{
  "num_hidden_layers": 18,
  "hidden_size": 256,
  "num_attention_heads": 8,
  "num_key_value_heads": 4,
  "head_dim": 64,
  "intermediate_size": 256,
  "vocab_size": 4096,
  "hidden_act": "swiglu",
  "norm": "rmsnorm",
  "norm_place": "pre",
  "norm_eps": 1e-05,
  "positions": "rope",
  "rope_theta": 10800.0,
  "rope_fraction": 1.0,
  "qk_norm": true,
  "attn_scale": 0.125,
  "bias": "none",
  "tie_word_embeddings": false,
  "parallel_block": false,
  "init": "normal",
  "init_std_qkv": 0.0327,
  "init_std_o": 0.00545,
  "init_std_up": 0.0327,
  "init_std_down": 0.00545,
  "optimizer": "adamw",
  "learning_rate": 0.00131,
  "beta1": 0.95,
  "beta2": 0.98,
  "weight_decay": 0.098,
  "lr_head": 0.00383,
  "warmup_steps": 562,
  "schedule": "wsd",
  "decay_fraction": 0.799,
  "decay_shape": "cos",
  "final_lr_fraction": 0.0,
  "batch_tokens": 16384,
  "max_seq_len": 512,
  "doc_mask": false,
  "train_tokens": 215800000,
  "max_steps": 13172,
  "dataset": "wikipedia_en"
}
MLP neurons of a small language model. Each row is named by its layer, matrix (gate and up: input weights; down: output weights) and neuron, and shows model dimensions 144-239. Each number is 128 + 32 x the weight over its row's rms, rounded and kept within 0 to 255. Numbers have three digits each. A neuron's up and down rows have the sign that makes its largest values positive.
After each neuron's rows, "fires before" lists the tokens most often just after its 100 highest values on Wikipedia text that the model never trained on; "fires after" lists the tokens most often just before its 100 highest values on Wikipedia text that the model never trained on.

L3.gate159:107152159131143156138132067133097133129076093155142133177079127145120172060126184102185085108147120191125139102066122099173121105131104086149135162098163123146122155124173085176137109152113096134118105090085100101086144057115177146133125162103167086145124126130150165153135123109145163089
L3.up159:104200081142150109115132167136057132138148098149091093148120193109154134125165161162153150136084104166185122115060109096127118146124101143109123126092110199130179090108148132153199146158107074202111133146132116112184129106095142174144122145126112100120203089135110163076157101110176186160
L3.down159:093184132149106027100133128233081137083080141172097161185114179126164142152130174157170114078097089120139146158092142157155127083129110117118106086064133161144162137124182056203123185096118093129137109101127183098140139092108151170142143125112114056151143123089149171101133168137104101097
fires before: "| ", "/ ", "votes ", "hold ", "ij", "11 "
fires after: "| ", "E", "W", "Total ", "), ", "6 "

L10.gate88:121169137146159092114131093127162125120132146181181173168151184149136172157149152154130128142150158138102210087143155123130114128126128146086084138144183096153158104144136098091161175161131144093085171161194154120123116143178101096137089181115173085172100156131131158115158131102080091138
L10.up88:146130098145138124151186176117172122206141106139129164161100174203096196109105187131118164152127138111082156157124082175063076166152120152134140178151157149144113121089123098169109136144116129128117097181191153138095169166121177095056084117134104158168146133195145172131131099175127133123
L10.down88:164145140069131083117097128140143144059167209110029170099135118131110098139073093120131152203155082099095195121077139128078153041205108113117123095134074151152129092155100135098094139122145154056143119096107201121140102112109107119103131126101159116119131123163120146172121123101144105136
fires before: "| ", "|"
fires after: "| ", "−", ".", "on "

L10.gate94:201134143110125149140111172130171094197147113085136152158139122173147113115113135089121124103141132152115128166137099133107122148142105105123139112106136149120022139101186117107144105165145102180100094118137085042126140122112107198125128142165093153134136110173094116139119153141084130093
L10.up94:130183090161155147109143120141165149162144110143135119096114121134107137153146165166140102117156126137083130144124139137114093140152087151169075166090106066171078148139188091111181126172114084183054051135159091110106205154112130154103131123127134083178137176168144119131128162137105088126
L10.down94:116100136119180083111134098154114160178099237127151114107087116102111164136150213140089144126126131103176065097117174129102115175210089131174153147115156153209100096129106055123120190142173105138117111170104160179156149121104128123114157139163177100130104146130137141112140149183149090144
fires before: "| ", "|", "Cl"
fires after: "| ", "t", "Cl"

L12.gate48:063173146136218084110133090101097084155101097116123132134130128142096144090170161135142086157102175105146129193116125139161151113108171112127147142106148127043086134168122123136097071119153147106162088095192154119148132114186139086163119083113101102091126138144110178119129118144108119152
L12.up48:113160171176162157100151112090139132100127122131134092139131134177150137120124173098115127151145121163147170131113203149079150185104118068088162090159133166142109104129121105144106190132197158132210142144117131133129140123157168124112162094088112137122152126148111107095078110128131158124
L12.down48:134063155154111038120072095068138075107109035085094117135149160135112102128211081123076204126111162084141053105112152055210153116100116141125109078141090087095165137128104178139105113144141098115141146126157144160138175116120126169065161081098116140164139224131133181158121102169087151100
fires before: "| ", ". ", ": ", ", "
fires after: "| ", "\n", "201", "u"

L4.gate239:129143182094152088191175094170090148095129119144100101078077080136155134120141116167103113138129093119141091139161091153131114159092149134186082181156086141120145193101137099171153110141150115179117153167155171102142129087161143152114121135133204129116165130149122161107170161132154134163
L4.up239:124139161099183123097168155158115137161120154174099080124070116094101142163140087171126135099076082166128110169170126098139115175141147136174234109153057129141106144126153115126119114092111112175118217125124168108110152146113147164073134126149180106129150112158126139132140152106209153123
L4.down239:128160115175129090066136122203157150067118215144158134084073176099155124155128149152093113091176168145148149210095120086165123130242103101119088145142076126145114124074095132129106143115124168092133165066167114136124108137160073095142131145151190171105087120108145177179142116129172094163
fires before: "| ", "|"
fires after: "| ", "of ", "in "

L14.gate70:075129133161099128102087160107160135141157052097160168145111099092107091123084138076162109133145135163125157091149066128100152045126160145100161125181179164135060158153138146135161114098122095123107102130128166180046113138086133127098098088105141158099114106146097090089084106168117124138
L14.up70:143132162126101121161209126126151161145179113173146129089187136101154086131128171133054083135117082135126103096135171108094175132120097131117109086140107122121112125119166148123109156190149071089168189153143153183115159110136151112142115119121138176140114133118096186118125153182148092080
L14.down70:111058092152063159125148117088149118148158194097094099157143103139076124153119162157152162123195057191134106148109110122135097123091102127135137157132102133156133165134116093143193167110118108176091164100117172108087153140158142084117117160137097145110106071148107080185070137206123099132
fires before: "| ", ". ", ": "
fires after: "| ", "\n", "- "

L10.gate105:121116107151121143131129101129077121154054156130126142154130061133104111103155129140122086108092138145151118117140126122120110087131156165145102156094159097084143148140128142120136116128107137119135139179108084153114125177075187143145132121129124170130150153138154144126147072141128138138
L10.up105:132193195085155172135118118100149105084125165093148126072065148100164127200112138105144131127158155165110157080129189126181092118100170121067115089106140151138180133149116111113103239135105152189052149092135146121172146160091102125115146189147145116100130159166158137119116122113104110187
L10.down105:126185166125155098195114168127160146105090095110132120189161142097094178162143134143184107125130109142113077074122175100149113142196170170095064100157112122124189140126122094105111135138143151121117126085160164154174076119107123124119135119135084142147074118028092124154147134131109159120
fires before: "| ", "(", "|"
fires after: ".", "'", "at", "7"

L10.gate141:101180128126203106122189173092120137137128110141163140149129183094118127191153147150150152113168162113067056153148103199111150101111102118162130139207112142172146120110096114152122165161156126134132183149156091065181187122066089134110163132144117091151125106187147140125086138101110124109
L10.up141:130138177130157171144111104134098075150134110124178131152128107107116171112113103237059101046112079133120134141170114139106151095121108092121168117160114140156140125165135114131146166164072111119116116143063126116129079149140107108158104188152155150139150198166144124117179156133095133138
L10.down141:144127164090136113089071152074094113163162233127174148136117133137202119141107155172125153147055123094152131090132125143138201116183161147124126097131092089079111116118109194152083106098176076112135097106134159123141165150114120144138140120156153170140174149096164090156153104093139171113
fires before: "| ", "|", "place "
fires after: "| ", "– ", "his ", "−", "our"